Weights of a small GPT-style language model, trained from scratch on English Wikipedia: 9.18M parameters.
MLP neurons of a small language model. Each row is named by its layer, matrix (up: input weights; down: output weights) and neuron, and shows model dimensions 0-127. Each number is 500 + 40 x the weight over its row's rms, rounded and kept within 0 to 999. Numbers have three digits each.
After each neuron's rows, "fires before" lists the tokens most often just after its 100 highest values on Wikipedia text that the model never trained on.

L8.up731:553546497497509451497538561489490521473470519454475503535514487531527520484498490519557535521474503623455494548483526491515498547555464542516462497519483481490467451484478481505412427487529532478492452496538505523554452494507498513570485511538484555460497507513493406481530506513483517487495475510557459467504454496567494486392487567510530464480511544446491474521573475465544546568487
L8.down731:525458472453507458570478492491440471544518474512488560475501573500470467467559508520475562467474469481529501464512536542481444563548616482501554532449515532528445445541433517484502574549553528541493456486453511493559533492481537487506450499490489541519418508529511457433541484482535478479572440504456472462522421491463461513510425531541489543470556484493501473516419523492464510509585
fires before: "201", " to", "18", "ade", "200", " and"

L7.up69:476489544533514513531560460477541473474422488429479469516531535513500522510582446552460539481537474579478555462405553418464505513524451472534495464467426522478541439525467559485512458485500547521520466515534477519539393544541487504549543513503529523457530514524465563488504582554444500528518516517502513504511544468482505549459537511465523499467476520453544479553485478473436518446521
L7.down69:425505521537496451516547437467538483482503580444528513449555480432539499437524513532432490524579463482475536516442461516519456477511504561482504498447382461582519501548470524520471536488467535490531514507486474535479504545525529431584501435538401526522522528467411573547449505529439516490545522535512474495567534467409526467536650483456510487507487493421504462440490478430513490539524
fires before: " |\n", " |", "|", ".", "4", "10"

L8.up510:496521512453572487501500555476576548553457502474450507540451500465520563505464441522476434557523549488458509469572517538614525524570523457516546480549490517507540520465446560435474507513469525468558503489582507480506549503519546501579524529503539552515442497529449451468501503497548539432507464412456533447472498481539430522505577475478509494504511517508523477436532445447490483468494
L8.down510:488481481513488492460457471534500412438509508426484453506516535460540491527526503533489546526528573460562522496514486487508521541458429471481467471523502525504469478469445488515429518566501438487407486518522517485513517399565486421545493535467461510509499565521461505483581447506515523535452492431536491462467478522491536439503527528433488500473530504458531502497531551556473525518505
fires before: "b", "iv", "end", "ase", "al", "ive"

L8.up537:532484524452476472518514559473581518511521440473536528491510507515501514492501514572520471524511516458585489505572510548462564520543569519511573455472480485578478519434455563525484488470457469522526518482499463496499504512550491468565541508549480474540463558544486384538456483445565524493475549470441489475512425492468493518426485530465477508558510488499488584453450450488559401469506
L8.down537:512537535487512507467464580572476487467500479475489505526467425575511541494433500499494497470616473483481480517466457449518523510498524499466525491518463515518484521525490579495542432556494475489590429501521522386570489424482572453494473546452485529494513553454521482504426490508470544537495456530476544499516540495541484474483477462464507532397568505472537438513582440441546494510541
fires before: " ", "ing", "ilm"

L6.up870:508513514528547456573503522428511527473478512405472507554462482521471532502538449586506446554568546572500528498519485503531461542541488462518529531524407452532530511454520543534491516491479481489533481584519521456531441508507536517553515525496538548432534524460469575503478516490459518505495438451521476499468464446508521519551536573484639498532473467482531541504509463490431542486472
L6.down870:464422487572468505500474552568525428514462591453474511579539456522442524475477449495463560529507538522524542455497465486491423470526491457539578490536431451489531459538411527513492485502505463537489538481507498517560476499508515546567505522435463470456539410540560554518532509521479498497519503489458541484563496522433480579524490550510496493459543499475462485470500535502425504576432
fires before: "|", "-", "L"

L8.up230:521535551538516503532525586484446587458441441494539523528507417494516538513491469539547482561490550507517484519527487483531531545591511503502576476502491558555472428480516517488476506503558488514511471503413505432501422524513562482548525486498548482530473499552534474481464524462538490540532516504489603354564520468444487485515545520486469483561479587521555482470499456497540549461496
L8.down230:520540579486462440507516469552525517497505498535485490400454526475588512511536586472516491470533510444462473566446480533500531527468510570518505522502520452523586473515502574472482448498493506547504487484532489502528485533465491475497497499521368493484463546500498485486512450450434538413477436510420460556489490500566566527488527502505431472474503450420506555520534449417559439502535
fires before: " ", " N", " C", " E", " M"

L8.up993:518456548527488487486496564467530492460477449500487566479452548455544572480483505604464493483479532510557480478556484549472568550479552560535463517422474446507445516410467553450544459458489482485551470508565376482516517481532508504501505497555457476554497468551491535515435514553544496487524479475489530468531568461543523514441469511541514461539499543535492558534430436479481568483452
L8.down993:550529558469512438488501428456571471576439480508432447577478531549528540493547480533492495526544526513532547503440523587468495523485589527485508466547468480438490533525482530521449493517537550458511479451500539465585561462500497452539569517470479475530525532470504562391476458479447445515446540475534526540528512503532496514505517512456533517492521493464515537549509494422435448432488
fires before: "ober", "er", " ", "erv", "ite", "ing"

L7.up841:468489512449545481500512549472505496463451442534411507534494460518473449526550494473526533437517458526517477552473514484602519570525493485454536429550421510459484494498529521446479470583471498476518492529511576541519462499531489576497515636521552481471513569563489542524514547433525494506469549416539580498519475443500492527513474495461493531493512439478541494535502512524483549460472
L7.down841:537469484449508432546489484471543483479504507515481410494574521500539503521414480516514489509519475510476550540572508536502494519524584461499511528468522530606465501512454510515495523431503514535462548446446543522473481524508527535506514571566523511450439501442502483493559502513519501449527527533483546560542478424410463530486467550415525560438562482549511468472468615470471533482505
fires before: " |", " |\n", "ed", "p", "5", "3"

L6.up483:540462512515544479520474500484452579456540535491504598531495492496436483460620499456484494563553527522477513569573484494481550513555541474507517446524457485592472518423492531477472500480509501473493419470492488501513496467503604525504523515403518500444503517490481472514455546516562553561488478470484510467557478556497510486515547565503456498484581514499487515452404460496453517536565
L6.down483:507427493465518544481487454448492461483517445440572513478514465432517499451504538504514493536455386529406541523500545502557500505566486471489518516431500505522501436511455451467395472469502566530493512537486442510463517546513433529493526529444470461511443516442510464539539505477451559490468452495494577457532561473491566532449505537507505501468513544469528456488533498522547547559469
fires before: " |", " \"", "y", "b", " "

L8.up700:408427485443570442452481515505449609499498500477453488453520472425495487540499472530464488490548534618487473486504532462501507508533456556552560520517500607442451558517483527513469383442481481511562482580472489555504543482476554454493502534493496537559461522502479422518496521493572505461483425380541540453523514567607444527433500514511484483524584544530483473464571500474475478544529
L8.down700:507502455485571495494468530457491481497553542467466448591514482502479464497519539496566538548437527490480523463508420502452445507499475558479484432516476491471503555534429455503498508532537566568506488462506507490539518491454506546557467513500405506496505562501482512547485506546552470488495553553459489537516518590506506521484425573549504511474471443433532423427470541500474400543445
fires before: "201", "202", "200", "ra", "ace", "19"

L6.up734:465455445512512508452530517509531532447500441475464535492480506507471495485514512500502587509524493474497514482508461399521510473513411552496549439514436486478519477471525513445447508589492463484560471551538500543501452518528573531486565538474555531511586547623513468544513549477542532550412510480506517487572520517453539477515607547465546459483447474547542514560497497502486522415475
L6.down734:437471495518521520580503488473575470481487505467454530465616516512513524484532533561476474538475475430494535549513492510511523526504466488528467477419476497592456476476524506508467487450453600550487508523457518510466535518476512555552483395526470450540489534470478483395504553496474529428454486496521559378522528447492536529453500557519547527436523487513560493472543514482553481506522
fires before: " |", " "

L7.up685:581411546479548404480477568471510539430390479511401507525499520438520499521526496492503553567499490549486542482494496450476518512464576509569556515467407530494522502442470502468504447490462475453535511538475471552497417532494587494478541484561457513480517494544623464521497520473510485481478433427411559444525509468547527479398535577493506498552500447476524458505559474498512510543481
L7.down685:545501495452423504482519524535529448517492545503517545455569508472450468471519496584529495519431490524466502515457517506535481521497539527586542501580466488509486514533529558566458475483475519503507468455507422475451510479500601444496491472557441605506452618461464495461468499474538493449522518522476515521471463490507522509519462560530525504495475536460452398433491477492522518538470
fires before: "200", "201", "202", "19", "198", "18"

L8.up694:467505472514537396590508495467474542378381533421502534539491513480494511471460505441492556494524496596492509557444472491494495577506429491579518487456502495528540573426467534456445482525483505439503551594562519512595430542497509530487482518480556525491518517489466490514499565541528560485493594460516512520580503510526511517486487516544530480485460516517507563499511521516494531555501
L8.down694:490403526510426459490482484495517467444498512479481535509521457517492489543444494505413495447523415508469512528481467452448514576479458508569476495543520470513584504518417538495488465585464467602479545475446542527508492505446480531466486512532525505585531499521508539480460523491497519487555550420490541558488539490461498496525521492466522458535440516468529477534443581478514567525414
fires before: "==", "-", "===", "|", "The"

L6.up578:434472488539510458431496506531466497482528407484512527513504429482441453425550490488483532587525520488500501495546506493542453511508537536467534456486442577508468476524422562529510484594486459478552467464569519527505442531449509525507504516534504554446512503502398491497491516447479544531492534465538520501528508493490580466474491451445483433524503524593519506451531484491485516553546
L6.down578:553517505519509491517486504420442504503514462538429518418463510471572497501575451555488481518582478529493442518607511513441554434463456417548502475431505493520495482468536415526500375537495511477463519452437475530504575479541449485522522554513529548518518517511478514509517536482477604457538505464464509527535465516470485565522431511447514491472519434476490464560514498497504514500460
fires before: "le", "b", "te", "ong", "-"

L4.up838:519445573535499449432535564537584536487518453390421541531516516482524549507522452544495552494477530611498548534499519421486485555600477457532455491481482489566579567528436525491423471561452566506490559514509539527531462453525477535485473515508522582463511513539456532550457507544546626543553513425473483455543531553484535522479493530539493534554537491554495523499490455432550462516504
L4.down838:493479447498510527455454458562498490477536543545505477507569459536481453534494526525429471505405590535524593508431558500461580519457472476427479465572503445490549461487554486515536479479472560538459475545551523502502546526522498511509484439547487510511481435532480499509523431491396495555567537497514487502397485467529521510526538474490560560501549555475453488465436503472467482507514
fires before: "ch", "c", "k", "s", "ine", "it"

L6.up781:515424500542527482474498500541543459495424521414514515539437407461498448415493521514500568525459535601528512476469484485491460568543528558586510522409464541544490529490451473504488513508467481432491457480459456504450488458471530542544518489489461517517498522451489508506476517540533531534603553515504466449497483514493510470545467577497534463539444507523589494505536461505492471596534
L6.down781:555508519508544453417508519439454477449496448493472531534518549551493565467471448568506454520513520512420480518527417491420489415537497527441494452492568506495442545523500475451495522444489486532492528434501549490520547462463577460462549520481466529508527478567520534514528485427482466487562448544414480508524439506553547526557516535516513527542503502467540436541525488475441464552548
fires before: "b", "ong", "l", "-", "le", "ter"

L7.up656:546503490517540455442459491461492515495550508395473482539447479523502461452487518519491544518569558523555563493443471535546511549507542484513559496478520476470515504454450514513461499489527508456488492533563539494521449436527510498529491515477541504488576547525501533514482513540518512471507410438568454491502566502616526578511502522494537498476496511577582541543456485482439532545449
L7.down656:511483490501416505472464501554514481505527505557530505557458486556467573463514484474438579501444501479546551459450442461516485533488447559477500498550514458415485562481549464486556509492490502500446457551538520516544497542437463525477522530444391505509527413522509526515510489531424398481515475549469457535406450531481544592535495536466515550575439452519522523560540520518419504504466
fires before: "|", "|---|---"

L6.up770:470435480468479476491447538520561484494513472488458477456498549490432509556552473545499525503480450528463478516470531522477562521537449491536534500481470482446495448373498516518488505516527501473578474588473442630527530523516517462510625510433421524440519488580476485535468520560471499473500480499531513512539550484460517566376466545538490537437594432487490492556502484503464549506528
L6.down770:453503503489457487557509508511541566469457495511470537411462503514493441499521468552507490462463469513537512591531457472524458536508467495508449557479514481546467530552507476558438545487484474541527461556495451502392519500499487581464442415484515581483552499418450498498535574493481484480484449569502495494482531439457538518499484502439482436483526469521436507510563496459440496503505
fires before: " ", "ild", "il", "th"

L7.up293:545564459516512516510501494539535522535510519563480555461522535425438495504511445476513483486541493467459459531475486484511527524559500397561584442503502543581528454524537508488412459503464468481528512486534542454532496476543523513580491530505522516424464495577552511509498534511501592408484430539500569476495417493550428485492506506518476399452473517456458526549516452502444524465550
L7.down293:532502425571512497519514527484435459476517493471544450532520506490517549524431483465513590492479498506454561504536487484521510512519499528470513501523471566459463518482462423495534511483466465554576512467536477491455579560448423558478590417463506524554538514532505519435562459518532481510519477422517501495484462500527448482436486556477481422490478514497479528459530548505468479518504
fires before: "al", "p", "b", "oc"

L8.up614:473466517504476473443497561536546489440468458456569475565425433453459468497511459511506511479458459552518514481486532515521551536519440501583523487444432534542571465525423498422463534484465515531492475468512524507440517391506504484463528486545551558494476476532472483477482499541525557553555530419523504442543591460509523468542468491514589498580512482535484548565565481422548473544500
L8.down614:520425509454530581521557529433515500419519442558538477508478490467453442506521500443433486474494472541472535464540479513404573524455439495518516519536542458498474506530545402468475464536556590421433497540494548481530487523494561503486491465523500498540468463555464503498493547509427544524420509459472436536488598502464527483482477538551476475578473570500497533538535489507541501496485
fires before: "ch", " Y", "c", "it", "i", "s"

L6.up575:468423518432529471450509490469560503404528475434521473453471523541478463526615528498493446572481538607454485527441502449456577559490503465539551430485461499510522513442432562391486442518478501484486510505524469537468520562477520517535531469517487559490426539521475499526456530503528508502551481469552540502516575505551562515511525462488483498509516505556548521538492498428489517547538
L6.down575:524546494495521535508507527556512406512491533477592495505522504540494464477531466521485526498515531536494546433616545450495566470454461486518537490486528467490479470498459514494519406553461492512570514473510510462493546429477453464557498540594497445514457462479553513453531468475502471492493481479513482524427571459489488506489461503572465506479546463496514477475533507465484552474476
fires before: "oc", "et", "ist", "ib", "h"